From a checkpoint of a small transformer trained on Wikipedia: untied embeddings, a variant of Muon for these matrices.
MLP neurons of a small language model. Each row is named by its layer, matrix (gate and up: input weights; down: output weights) and neuron, and shows model dimensions 0-191. Each number is 500 + 50 x the weight over its row's rms, rounded and kept within 0 to 999. Numbers have three digits each. A neuron's up and down rows have the sign that makes its largest values positive.
After each neuron's rows, "fires before" lists the tokens most often just after its 100 highest values on Wikipedia text that the model never trained on; "fires on" lists the tokens most often at its 100 highest values on Wikipedia text that the model never trained on. A number after a token or word is its count.

L11.gate582:499505516497516576444530480519416558559571446530545459540518459469538536457520468510465581449559484520445516465467438502474397519515536601453467522516518591497438424517483554430486433493510557436523605502520474568452523500499499534509498427530531468550527564634450506458486534451492513496467539512478472481479570494589459477506580433447550496431432499544469474511545550386489501453386465411398432531502518459416515544526545474425537614408502512527478386489536529491449493459416570461465467525635512414438496429490546520548576503637494491469524582482464544452534475595467520501
L11.up582:492516487516509507541575535548608438509518431495552461478554467449445590481500485538444497608502458492494491633541566465406526537460519519525500528486479571527467521546451560521537505421523501433554498512510438395493491465598527420402608427556554495545501481522564480560439477550512479516435453472476561461483427459514552492442501475594597463448474570548472585423564586454489455519485452485493398512430531430434523523431580534531522533471514576411455532538610455512503511518555513572437499549434531548588584524448551434440535478505524471575468478454498411501460529466413530472
L11.down582:540559513481574475476485464553523423531501449511507473587449601490496457509489436506478493404488553452542461532486504477509488586461473542507527507471512498479406551519561495531486427477531602513572513580506479478584549516579476496507476467520486466506537479444428525491492475552384551458432570529523450460487455508479616478548461523473444536501537436546512496553392511531401458509397376437470437507465490489554527506513530517437407503571563414588597418485463570598465552501521528527414511484451552412488522506453482538588548436429465462456538533408588405445532523557415418455
fires before: "-" 21, "cc" 12, "|" 11, "=" 8, " the" 4
fires on: "\n\n" 27, "\n" 15, " So" 13, " so" 11, " under" 5, " 0" 5

L4.gate290:499566498595473499455497499422514504506448558506398497435453458495571452450410639537536505586464622469558522530417477477472494507577485539491550483456530376542559462591573484500497534502508592449635547521553531520469456467404555530484513516511599576529561539541593453532508445465491549561495486416466491520472483579485501452478510553544557542473509573399521597470486490541465552454504420464570443554491478568503430587484526433463493521598444505455506489483497564522472531522477483552557438586595480494459595535495529519541479462526520525432456519484444467460473453457532414547
L4.up290:485512509553458491461518539460501526483468479421519441479489517529573438430448560550508505483497459470512528585469455544431419599464513513540586459502485437572523480561474453500466488507550555417507435496471623442585497501404481484593429488572476493461551498437528488552501429444523537551466419472505350451471490580621467486501497447514498511488519626396435470488473465416498509461540445570531435502499513544490502498466432374494558619539489426396506546444457443504449467524519453463486523529482464576499488470544491596466552524519575467446472569538460478437523464518628567518
L4.down290:519446469420578466409522467532457507496491615500537580591482465476546514540503519451427590482589472523490449517447542429511558487545576549483533418524549556504456525387558470435500505539602426529580450463415460444487469555512521518552560547568521471492525457559518513471500613482501513445451471623546460496495421555585406522489527477545534557491474532527427493411521521590519550553534506484408511463509478534514441525557551532460512514454541478508535504643539456425539528502454526441548507462546526512569504450439524509531490534609540452544358414556539533452429547484494452488
fires before: "\n" 15, "=" 14, " on" 8, "\n\n" 7, " Swing" 6
fires on: "|" 25, "=" 18, " available" 8, "ated" 7, " located" 5, "tic" 4

L4.gate504:565518530511560546406473522547566477618482377440486495509535600442488480441476361441470556529389529447480491530526397566553494461516495422434573523517519585512478527475577410486519513517515503505490550524449526474402491587552495603483506537585592475552494608500510579510509526502458570511564492493528415516589462461500422505560461457516542519477398498644475456497481480497501553420510507496542486526579524424451556566483490524569508534446638513555467466475553460492507504516586489560515443535481465484498487468498494488594521510441479447485438542525570484562437547491461460524
L4.up504:548430508467512565511548544483491556572550505523517583466475627362505503502433518473431456497480523444505495505490409568523587574472462497530410443486516545552447543503533401547475468514553471484499475530353494533471528521615440438576490542543472518511466552576433545537487512524491455540482499424530472515567511540441406570471498510470538555437494454565484477624435464520489511474499516521503454437406521468474501489428437472515488480433415417490451520401563437452548378545473550495488394514465501485469508440477457431512503521529505401410518489435521534496476488623424570506
L4.down504:493569436453472518558460507485524453569500423490587470445445431489563486456511570538473482503483485555459439481494500485506407473467543532549570460512520544411471504561507416508556555492550495510543563587496509466586486581433555478452566474459570477516521573414460465441494524538550593564455515471519362592543425398455557516491515483494487542490489504489569448445504461522520470497494565518423448542524398454502484490480434513465578606599630450550586417447468506493453535579590496519556505446475508476506501494534512468530441508516516514559443526416549434428585479354491448471
fires before: "-" 50, "|" 6, " Team" 5, " Pld" 4
fires on: "\n" 59, " |" 23, ";" 17

L11.gate309:473537412503480496483574509494435470601527561388484548503432512506517500508517500537535467433589550413393538516454537528431509421473417560449496574523461533530474423494489400591483522538498466481570471516516527494470506530458448476481549559532547588455506570421477339497552467547444475529539457518489441408415571573416499501468454532516428444467482594473529496485475500506506521554544499488408579497428515504437494464472566460553544445562396468547516398489482565467561519497485539579474499533566485482448573546620435514593517499480459458429425537488490537542589511489550454521
L11.up309:412553548462454438519453463467495491482609545581439496499469510436425422508382495519501628442491433555466524567487467491462463444442510512470535449511475539503488531470549470454447496501374447494576419568544482536563541491485479529492471544461569457486508488446564467479481509600453516524497448470547472505438591487466389429540458574483422533508462626569429484557535482496487510534538571523480485520446468437500563515514445483543527461557450455539522440548482500502587523431537559582522423546497460388416454575528351608494459512441526463492530471411480572529490501527503557547
L11.down309:501528536409490460493469546489531533520617612546427529541524468449505560535424402538528543516484448551384501483442641536427519511465559503478542434536470503523481579560440551503483585502424508524534485569451486538574524450523464602544456442504481463421413496537437482456472495475494444478473509422509444516466525541490576498500488613546519488541366498561504525525496463416490549566499451442484473514488450485614567504427468535486418558512596505532529529504481580441524551558500593428489449497475504458493551499585381457587536525523517543482500474389508449542551566561471502531
fires before: "|" 87
fires on: "  " 87

L5.gate218:545490520583568566537435471509504442516535518413443524535450614428467490450515543526426402534518495496429565454408485585458521486607430525540545499541513518558542476463565454459479409548424535458433547502545531460506447493543486453489532505440476515483562476502548427499502451398462509442423470457538551485515557584509508483499488443488528470617483457528545572471523467470528450528528504566443605533475465483548517485538519485564400498532456514505486504490508567461526549601460480502485433480535394559513447474617457524474534552592516423373484514540512420528589528475384405410
L5.up218:466512519568418538577455436545525416462522428492494471486483407463410464506578477471531531448472512538548525636510508517504452435535565559586545478424519420534536437640465469554469427517487542462557430404554563520418453485440564425452580578485480494502491450477401543509366478520545550469584435374518511541458425453504480476479470491450530390492494518461510547465401425479514547467491592477609494489520422446472538505481513522495368500556470489452502582460570448520528498486453504484490486484533525465500544539461532494544516481504501446559453554534492485540552478475583474541
L5.down218:475454468479456502519441442453486450548422629421529522534561496430561492484444494476528450466602447539429560509454456497374501504433496507554384442521520497569533465529542534473472446596568472508544524465455528525548550494595549520459537504584472499468511497606476443445423577420589541544420506497531487496482586525564508534433470487521506469555427511539550531587396475456529467456560506500637491438527437510570446479520496528464495504536510559497435379473509517462432488520499481506543581548519427489556415508561485499493582461616569511453450484482469562489441533603506511537
fires before: "|" 100
fires on: "-" 100

L3.gate714:547479484467506507548492472488480492587496477500537436640566448498502533480520480549380566641479504467529495481565389508546593514474537575486532535493486439511508559556455465497479515494419535386579495445394439465600468507464453425505459458392545565572470445466440508503480488485435577501454445444534464467498472622529469455513466526454431554476458507558486537413448536599430505489506537468401524533441557548544430499459446511480565449413491477570564455534457476488553410488525503417422477514493507494504531512533445464408554511521388531558498516506471551517410511430494482473
L3.up714:436446527509558570514501529531512457577471430527389446507560457553536528505508475556426502559461531514591546454590517406534466508410440453497487551533511502515537510615494510465540623478429496440470488627527479511599498556508429406438499456429470536548505491460489496546565508547516462556486588506479492520442548550491509442549473515479523546408511542570492512379487514519494444485584581446478489548496397562507435440493373535508523471471600443497425495536485464511544516468507618504523609535415530420519485586533484582450483515574577538538541447483420504495497473491455468506
L3.down714:542444526438565496577432559506445512545448513511522458453575449487517473480537393483420589526538520518606490471395515445593567576536516531473391520481466464587478512536551515407455432520518521480538379502505590477465506501572416511550467572408521516531525465420535527568527412548515564539469512424491491523487479479580524443505405464499523586459475565479410492400500474587466515443494483480471576542459456481557453497527553510538454488485520517576471502552421484475538419593617582464553497495507534509546408408461518518482470511468548485492493367504448466555542469483556521502
fires before: "-" 23, "=" 15, "The" 9, "(" 4, "In" 4, "Be" 4
fires on: "\n" 83, "\n\n" 14

L5.gate642:451467502457471519537483578556487480483578486532466511534501419531506509518549564511460555504521492471524509561444508512482515465463505465430446594529471552456505491568492483439462372481487479506543520500430480439585477663545467413470485512509508463487491449561439513456492551530604509476484504479500480491522558448626466507571558514419518539469493536455488541483571455503458450456568522476536372592464464445485473422469613637382596532433442481540510365515457455574444513447443567482562452496546565412483562507488490523522443480515479519537443469463502509474535470538447367573
L5.up642:482444484487583544507459440579447478486711440555569448477483552499517456569540455437587465572501443501469571515414448623422448560463483479527543517548468547576526557515517511515525530470434511489592501590419484511443558568465518488498546470508588506468495395515451458515550472480511557360482504472504415497488466452530472465496584524565581495464584517506583541533406472475499498568463428484495478555476444455561581574480548569487487527468517440593472523457466495506500500490544542548504515472477460462424579475541473530416456550456515500576496519493563488445521493515431464400
L5.down642:556458446468484440535602555585446534458494440449571417499471529463479560492494527492506591400357541544496468533513571453542540449474580504513523487510422437516441489531524512491467495436487523538555571547576487555481461427553509451596457512502476488457563476521437514417525500461510546541555397457496447599507520389521516527562552502528512462543448483521507534414563480543515541547528487496486502460618475507615417531582456446480440464497455514536521494486468525532543507504508618453553571432468583413483472507431588546579450483444484530467504497437565439660484530489554482521
fires before: "|" 33, "=" 26, "-" 5
fires on: "\n\n" 76, "\n" 16, " ren" 4

L3.gate396:510422451520516454356482420488504540523442501480451486485636483506475572461539514530467441536453525558451548531436498488516549537519452527552550539523473490472477451446513497556418488558499507445536351529536474474542505457486581588504492470527470528453490496578483519459547525480439513542493405411453431467480470506529509443551507540482497453447433585500494464529502591511460375453577603504489544545516575538460417451588529531482503499422458513528429558593550491579549539589569475558596404458451425543552492461511411446464483541468405438542520504390504514494513427441541532490
L3.up396:419465470549490427527472499453472455513459479490491498485512470559566568452553562537497460509525459531485453524447493455471450480573431557401495563524537506397545531482526435489467584548500505517564500451550484528487405478381515518435480476534508533539514462483513449477472436552478458534548565506510472600494448420547586514419548547532472588559348508472541530458605566571518398443568434417532488566534595475494499394543531461545440545514520598498481531669501539400520461518599453519565496449544434525526480490434515459527476503459548428455476532518505494530535514455504603509
L3.down396:482524440471584525551537545538492490437398473525440430534478465540521553514551630480451505472522498517579398486407451465482482499472466551511566538558421530443589467484528482526524513509486483623596517555502574534537384450508529487498478530582455490509512499431479434537438440527446506458607573555434480535457458459522547489445525620546471561436394455394497496478571561572535412531521403439488382458455533519529497498591458533526430502502597497515533548577475449513413523516524490512556494566533508494537468532420557550560542550518493428501485475499471595540508468512432469489
fires before: "  " 33, "ild" 10, "\n" 5, " Capital" 5, "e" 4
fires on: "|" 58, "sch" 15, "ated" 7, "net" 5

L5.gate97:491537551598435439504439627553483521545461480491501470581466541539515566497518452479553442439512527531439516481444476549474491475547450498456603512539506471453469549568531492468552509542490473565597523474409517491452476582504495549453380490527530499424573443549515547459602436518478463566520475504556495446522516395503539416559523558481497537505520556534496504472433478478551559518501525453555465522480521441425592454448540510448556553522417437553560559553536411421563468485561617442542414521578534555543395474555509358606512568487469469548534495493512530499443495534472503597
L5.up97:461498476557470475506501411522485530383531631477495475464529562567481572434450442583541576558504507511540466524507563537556495491567526502520520565499511529502494429501628466470584469557559440460472549504558518485510608514506506507525507498495468435521481490544477557521604495530459486411507498524525544454499499477503599587476483499548422580487428476500517491335491520489503469500528452348466472496446500379488510417476462460491536485514562517557433556511450483490617433467448542476552548558567556439581475471490535472578509625525418551465527529441452558418498461516467587465
L5.down97:461525491543526447530433543468431499536388450448532437528427399398530517522485521473444473519441548470451423516460426493520503561484582463535639500539520486547437486458502453407406480399552532433625563534438488505519575512611477518517516522488533491468541491571388536519507502436496490555442533429598432545478502455594489480478414388455508569497408531550433537479488398508475519530490510505572485545548453451556543532513568539557447536476486518467596430485506521483520605499523474507461462533519461598499511520488439466522535509487540505558521454439489440545603474439538568510
fires before: "=" 33, "|" 26, "-" 6
fires on: "\n\n" 93, "ns" 4

L9.gate343:559512489481431487591455474542467480481549564451442484427480566520465549449590488624490428502514371422475480571428512550441430498559494538385512524458539557633516499544491436524465477508517512506588492491466469486521514564592493446546531409537581510551447472495470484520573545606554463547488340494506476526531499539490511429492477497439473480504615555514459528515578509451493564536466419507537460512443456393476446542452536391532517489481501423514455516544518470516461462484418435510448459477536499413577480557568588523537546530556480474538472454433527529546543484474538546590
L9.up343:516544524488410459517591469505508513500634490464540625570586512559470461573505369444477484475582419472517494449447493518473504564405523514582591478530484539530496516484410475469538350473470520488516431546551516533529469442494508489500465564533428511495569504544610624546640457499487579497516567442486523559519502555526475494465458382455443465529496526505572524521494499525497508520513447500459536529471490508492492499551419501482495471503500501507568461552498515509483487454483496591542570521481514493507510470583413522584559502453566409474521460412528623493522354532486571475
L9.down343:510514583487495566416379500440507502495441533466527628535460462459514449426433526555485498492532509423376456577514533514565542524492456495519507442549518540547565408480473516464438548475491544463571472520502475483539602436487535515463485511517506636448442496464502491446403459468468567463459487382461449484488415539559478432465459462527528642567454525476476446573482478441526474484579524487475472469560508458424508465509389534503469532424470507464583519485482460539485495575485506460596560510517508541550580515516464585480437474513462450461523607497595488499616608480494461435
fires before: "-" 80
fires on: "-" 77, "|" 6

L3.gate271:467451564526500490506517508572536582494459395498490532549506534460445571469492504392493501491496412585530516546485597543532503481479611457503498548471502536554469591517484471457423584563457489421443491467556460538471542492452520549492460515413563521524483609412496561516537456544533450467517431525463537542556420435418515532567483460422496507560509570478460552529426606420459512415416481437481477397516506436530457463431449432499523551599509464499470557571422462523390454523501474441499605559480523421484512423484407425446519436490509528516562496414537496472507478493453579443
L3.up271:474495453506465362532461451577440596562472439524529439543556507524508583453552548540538486504465494538507469552536554640599536508476441468537444534628461553587486509502460399500456579536517481536439390512521460532460487547434445564478503515479519607439523575503463517485541481576547499534543526502534486530444464432464521549563515519545486497446505504491464494542500542483484399457461492473512420536499446550461515511486439432530533510517517439443478556543493418532481438521541490478458466431431427395462514445493423467391460505460421565516468462437630471491415470417389563494
L3.down271:530459426580566513527486423477468526491470493504535522536466513492412514452468465530500442491532511500505596377536527585519458530384450457476438636460498475575470566522472483482452484531376420402423542465482434473561516557474501443525507475437515530463477541563450495456514509494527495554438447523601556548497549448557521500563462434370454582448470498457533506520516443427527464517460479507580458501485489447611534513449562474529519485441498463546481489510414560466462624567479550560562503500475575544547575480486436460491475537536493405590551472400506612456569524440482484521
fires before: "=" 100
fires on: " =" 72, "=" 28

L2.gate996:519416512566488552501544449448562581544537486539470510482524603438549560469536485457520511498476500457485478489521523578600539619531516449617471450569496466491475434523488464480484554490473555486473479465503507467466515442427427513499510510427489636454495621487525527528513549600482471459544484534461491524501378533458411562565543503521498520415494547467522376564541477470491526418510533483475477431486517490634510536517495373545549471417456478504436515570516407459497473560446476555458485530511544409518520441436437564399485563562449509498551434415593552520577511478433526492
L2.up996:460431500523574486487514480431542462475558493489481425595487532470503524444467481559506481448505391419394492451511587538488533523498565509548455517496514461567502494466426457513440505543492551515449490485525461498534526432425505438487440525509468619394398564412537575501463569586506479445665411513536450475498459576522459582573443496463466575446442471505491474578529571447585576443551570373493464483544491534484481527515575461431537513441477460448437478498510407497518493531519491513535553520488519467554565492508426521409527557455485590504557441439574494533442504466438565456
L2.down996:431459504513553490472475435430426576583353465508544477542495465511418489483429553491513495502555472425441539545533542540592533527526470517547439580464553475601454569506433459509468475508468470461453559505473499480537481575509483478486496481481508580514400450498510582444475609607446465633509480511512474448501582523622444592448460499468471524474454490519550458606546472507507551593474478511560451451531486519512498471465555481401396483509550391403527558636461507506491533512410492521504552514486490467534607459497470556439528499563543434536569455466470531461485505468511524437
fires before: "=" 100
fires on: "=" 100

L9.gate405:456529527532507463482526532449471430390530542468566449445528490438515547531543476497546477523478568455424532486492569501502510489485568511396490623497474425444564519583516538512528568538468523451551465515448458594358457531450569520469557471544540526559580545476553546485504587513499466581509474568463500528438480580468545474528600448445413478553540479568436516467533540499500497477492538430510467428503454510515562500434447592556479449459482427598590539579538512395486617485413563471510563530476486570515476524540452472475480457554476504640504412517456530522422447572564483526
L9.up405:492495527572580436433424634625546480472400514481508444506577540647534560483559442617540502418534599504575505498571509459451502467511540519454482440512504557490569493493517446471438491505486505529481612505456529595489445583451473485521497472588421535486477546482539586568462541479444444432474447462541459491443536557464480497614512431404509496542501457443509570482528460617488513412503505428460521450460522433459494589523530508479479527472537442481534523416465563480485497527428440552534535553471441578500544497473549505503519474436397481527522543462514424510442433535510505537
L9.down405:467544463466486467479463502492377528528430413434576507456492529502499436504571533488562509483542484565500528616418562515461570518502572481464489486543479504461459443541537501495494557461551561426453511506466487580502489378424540542474446528481491520483484432599505529504525579425500479432483534520569544594456570531419434584537516489424409509550524500507506518560450552448496466491427500441512612613494454491438491532499497469406468634568610488587507526528524479487567455520479435483544557557497465509546556472574584539541524393458400481529484409508466405475467456472495479560
fires before: " to" 20, "ly" 14, "nt" 7, "r" 4, "t" 4, "ll" 4
fires on: " close" 18, " due" 9, " ne" 8, "one" 7, "ed" 5, " every" 4

L4.gate348:426503439413566486522460431537589441539438506534488488415542432515584498513509488492550500471444635401488540454463433528549554465560471509549577465465479553510506525490546418482577501514548516563549462566529454500410523498516504518522470483667622452536575429504464403478502509501499471463393530481458493575453421602503514492525364513480414485522485532507569408496539558547462499448558506472575512491459482529557499524512526420501428536534573513512499476476442509512421494520445428568532499528492522495403570440523509546549527467591527485517425533567417522517494443536428428501
L4.up348:528491507419570475519466476488619513545510525511510407489513446524532423480516547506516538539427552453582570427565511474452498535446510594432496504418418505469490475485559512567565517525546516506498410487479583428472434437418497485462483551556474384526486463375607466426575480521526517579462552553499451507485448515577438421522434484551570509535506379390570561467470488472450506461545563530514417393484512454491440457446451396504481559539580503526551425511515409456599465487519486580467447540454515470572507483499453510559507507495533424543553486513473434544557539470471533508
L4.down348:541515474457529503488460457497402527423551617540572533516508518517439441513366498541465445533579485471470522570391558512601483494452546540528510433610571530545497532421504431534507444527489526437423516500510500436561486447566580557537498534592458595469497495529510584528413610449541453479450424538508572490486564484511479481463544519487446540467439466511433461496496582493440495504601520519584504498458529515557518540547496549408391448496573620506479470469530500399444553480582545440555449514436455461521578494476476521473487463511556464544395464418472541532506503543487525545
fires before: "-" 53, "al" 5
fires on: "\n" 53, "phy" 7, "chi" 6, "ui" 5, " Supreme" 5, "sen" 5

L3.gate158:527480473572460463484534534447533526601494526486475371557489462556467552512524521399398419486499491539570420518527483465577513490440542537559529476535498440491465589450511444457486476596461502478537478531529437504504561480498480462412463455519466511557444494520492633435577587496563444464689431499523517494515398487533559489501451405488489430489480555521499563543474521527481559479463616395541486419483583509437498506484523465441383515473515564567480570463555436511461474470451529469561569414514461420490484495533390488483531484486473455443518462462484484422474482512443506423
L3.up158:489513521619502551480531447464552509493550480569528452460543440438505577524591368477505454560522490536555521477506487497524510585417428492564556456557513510512405558467501512400528464527452570473458539534516524468499511488507505446424528579433522503481462561588457483452572470461453482506538456476539496498549442530504567449461512417529532526524493521452549405472515453606601583477461509402473529516437522507583651416500464513486450480448521474531480582501499466475460403470487551555521544425610548439453516478469398597550604420510517456515522477459498443519382523473440538503
L3.down158:447524490533483478488453422440470559517473365545529593340565480437459580490411514480493445500465515472522450557496496534496563505519493497496488543507542394572551523449468599486511546527534470525500535492509492549591552604513496460465583510459575524486599544454480464524473501609519490552417576461466526480587493475539431556532492500473528575503504547498503524485521495573521484576506436556596486481484496485574511481547557539532475483510507483455526563570481427589434561576491495550405477467440533426489560506520491581468450489522572422611525442532483504483605465356570513423
fires before: "=" 97
fires on: "=" 97

L11.gate98:485454487499558438540474409571497507437376408543537494522520473498399439496413507544471578541495506547450543522436510436549412530441606480550517443427504591490558538555522533468502496452512434555493513497522456561484430591445505498442541447575546436547538584460548464463546455555483519465518470435537479586544476577491481450567545512526502496520512526526505446443540509574489525630448532511432597482519619476486532559487522477498581497462543414524470474446503592534521570482490506493367451451518421478400492436501469580550531491502528556417504533504492614507437491510400488454
L11.up98:455532512442401522513439445506566563556514445499439478506469590474480434543478531396510575500463493488455481574537487445576498562370573464535467412401470478464511520453548488472495463497481480538575561529485568450534533503505429548413470509544533543518563538495482516577487504449406488377554414446481482420513518475500472605592436474532493511542464459545529431545363499507475497475466506503542431511613428545486501542528483477484495527587454584578507498544430503564559470601594549509527498499489471531425544458405451614543586537501587537542484574550492530498504474486468469504
L11.down98:447515470504431507514539482510561475538479565453516430535666467525575506492523516533424537518586554500567521518460522570496441454457515537448497529480586624506574414540464441428534512546479447445523469448593467425554494540495460446555464488554535508478438500536479462495480450528566532544372526495500451562525652496454444514525560534438498513502372499488499501474513469572617558549468495525460550499543493480517499449576447483489526405566482536528502509549428446450564422528565430468491535490481425472515351537514585524546424547474527538490605488514483486574557453436490506540
fires before: "|" 49, "ies" 5, "  " 4
fires on: "  " 49, "|" 10, "vi" 4

L3.gate0:455536509597455451433549534488446486530508497502562460434425553496465563501492476502556533440402353494540578464493497486485527605455429443394535367589454481494506416562463533424450502464502594581491435521459512484532508551477398456605474540529501536494555467512450523484551479448509628585495546451504489471547500568468531505490539446494492441488587535537477406586547508499467489463433555476499502460413521479480444495445477610416505538529545557449441531495485471486510499554585499590503510454540632497519523548437463434579525529514505513570491439476495494488590536497449506565
L3.up0:537473574558487538561419535496445501502504532583497465551449503402521455600491502533558542472516571495463482457407534505482578483541553354464503469535533599438496467509598505464427532542626495482556562460571512502557484549395478468566432478463568521548485484542471477528464466555474550447477528544494500462489469462514549568499582499430513589468485542435448460489523564530471488508533531435417530464358491492479488547516494510563562480529444573490537470461527465497537496541590491576483422477548647504489560557508533532551545515457409507490572486443501381428484573433399521544
L3.down0:528558446483494504509536537541431486475354521549579549594409472566536547463472523465483499549537534506438503488442588431526510546417565481463495442554447452567511525493550448531494414532518545466469474467481462431451474429524525427533452545595557554511598429539517492439429517537557482569558491466416517495545648520544501566497513483485465543437484540514520535469520415413415531513408472469539521493466422514534509567568541569547482549521607437449504470493508427532476525356491587515532465498510462418551503413464490521454476578460440546593491465530463591461506526438525524451
fires before: "=" 43, "The" 12, "In" 8
fires on: "\n\n" 90, " by" 4

L9.gate966:522507519556506413413477457474550527422482557516480487473423531471473522556577630548490454475457519490429532487452481505455469518495450491497454561471514455502523470494468532504517529564436542457529477444574551553405436437494533562508537582493560422465461557591511451529710395475459419491526463374574575531486409541521504468425516472532486474515448509537495558519500443488496543486521438573508479472586406445439473441566520384458507521600459514481563474516519569495431479463506583387480440418498498569515522446446441412501552522492509499481517544493457520511472449496458566543
L9.up966:540472441553491450478526405475556409493409452486438542536490527483522552446552527539500468429451476531505454533456532548508463608480563621554506509494398501538493508519492432404418584602581521497547457507596493494481481488581507513472445543422563477502478412441498566472450573514545475482453472374489594510514486555531416418534416481488522580491549451545457451581452519421478577555490448476521499521452534428472519386521457454470361527533520497503500522537486484524466422466477453578476556506546524427476482557587518464587544546538437493439529484500570521536590523456521458455
L9.down966:526498550508459435579407481473556563440616579437546492463476520558515622519567564480486546521559473480553610508515446490460581461548448425500486481447543547489460583503521624526581525608418494499537464408559507523468480511401486529469539492562516533515488555612511462465565438504460421519496487513570540440489439419547558532442489486511470500521405546470529580529493444494495505417505469523497457484604434519466531521581534470553573471495406500436532440617500579458498547510554609449542429443514505565444453462493531549456478460528539478504467521502510448543481466415475539565
fires before: "\n" 58, "\n\n" 22, "=" 20
fires on: "=" 98

L5.gate634:524511499464540438493489584514477560477475478494462379490468461501489473477559521479492556469503543509493493514458384472507518446480523457473578469454605521582504485519368512522502451462627531389513450556460534388453477422563592423523482538531431535612454439451449562540538562525518550485596522487521398540493493558481444472505419470436483460482435475498525513518509472518500543479409640463569525465486554556519449531436495554561530484447531499514466398537484542511488493503558509499476415447458550498469540546547422519504668504530435481650546467438536507495499456463486484529
L5.up634:491606495440571565471609461441476462481562463442478436557437425561507531513574485552467459564475595510448568498503498518449424558512545551580503555483574539484434477595511540506513410584455435465481496520460519384521463587517528560563461468550500592513520476508518475363532558521535541444421518535494452464510487454558562481533455478488537518591515497554543552502465538492530467438570484450502464533514456477520478475571452487483429491532470404566492450427589515471626532448474554485414475485506544516472514484480455557521541541550412500468498570418432439600456473616442520566
L5.down634:509517434446453564468459479534488481470476480531558444426538550431494504502537544529480492495503518464514399576447475539554454451376551552509512482473522574402486529519530540494555539447587502521487478481457470496459419525598560542443527485470433519575497518472374473479618506491510495486549544522458524576501509521527493497543406566453412436503544577356380485558498421584490567525505529477365512546504532439457462495611494481512577447461518465550501487466357467439551453579480444490524501543456515455518425462440560492519445473468455558570534430567497530550492446525452519580
fires before: "-" 28, "|" 18, "  " 13, " Party" 5, " She" 4
fires on: "|" 56, "-" 18, "e" 5

L2.gate257:505507518517434504479567502438493505523460469539508475502591544405475521480511444516515491422477577487492507532494478504502458512502477467525474423479498509413555460408482439442556341576571392461602380518486539513536466423572556579594505494401479488571509511480510413518585552449525430444517423487539528467524481446497524576527572452476521412563457591517547434528489523491462505444435591564482495476498517524471566449451523413511495608508485532559546527493462461453506514578469440570600462515417470583440441539434456520516535448510476383524466578499472559575513458471550468526
L2.up257:589512495569460464410518605465450486537365461446477492479538480532476473427565552437466462485492448532451538544470523565466492476411445515452453484628491492416550471369521411505534478536520376483582536459484492544486500449515568470510509473455512524530553541583545485523513479471476423505424452502576598459488452406446482416519509488484543493503522632526498464561489527501468556586475518570557572457479597453471523567585463546449545568510499523529516499443550483511487543551486368445519509525462508659503521484470412456491518486523511457472449633507492485469504510469499445495
L2.down257:581583542418431540477493523492446481466531512401467499466563464502465445476587497473501509464495432602462481438432543534366426568510452570392505458478500466484472469436491513484588489472563505535616605513466476528531536375526493451445478478468553505473550552529563531511422504540343464501513472535488449457493474438430509471508477483455540527473498543539563461482558528526490498447528452443579466421444512360462555553576529578550490506509400459477483504438471516451476534576482509466509534440480459604432517460493486479474564540486454396436466547473526404521549538565560484442
fires before: "  " 33, "\n" 27, " Capital" 5, " the" 4
fires on: "|" 74, ";" 10, " to" 6

L4.gate327:461541521503514436506542535549523512507414461470522574378549385444546553512552454449515446508490557481423550462459493428501543530582436450565517511445397476532483477438464458538541475532509427391538348519512505467475511598497445485468551522459504470457472466563556418509495505547540527464581574536424536551443585451505527492515499506546499494577506556423534438533494445448472503479484483561504582517556521519528404466602481477570475508626497433469550568505446515553496631492514558450492468538556489456594440509467543520497424428457548445481465564457412530511519486419527463595
L4.up327:472484557468535476471507496475516371484462468568493609454514462488527487478566491479494426550522499541531510371473474558439562501590502510527473542428493435566445540463519460478490532582489418419458453443448460473577496626497567535449498547530488519503495469549422403484447516522435505494496532468490458453461548492450495519519491489475574512486414458538460525543461515447377453461443433515508522548570586495471398508478507473507506565637453445403531537439435634442547594541457533439538516566493415453464488579490465527564498409512497452528479616517533582500591547473508500515
L4.down327:482500391414518473520490549547537492455374387495481482478477432558458529525518539472502567500489548466632486481428498515473495541504499572429528513548427436512456480480513642534537397552495490474585487465377432521524532540517497476513468550515494461441491406521507533458488471521508517429471553496431408418508442498420499546439431429505443532550435538479505427512534571503473610479504472484373481443377463574471458456525516458502449497487497561517547513500463553386524491505468504520549469510514499560461414426411545557494538586486497505576568562394461515467466517500566570530
fires before: "\n" 52, "=" 16, "  " 14
fires on: "|" 50, " |" 21, "=" 16, "sh" 4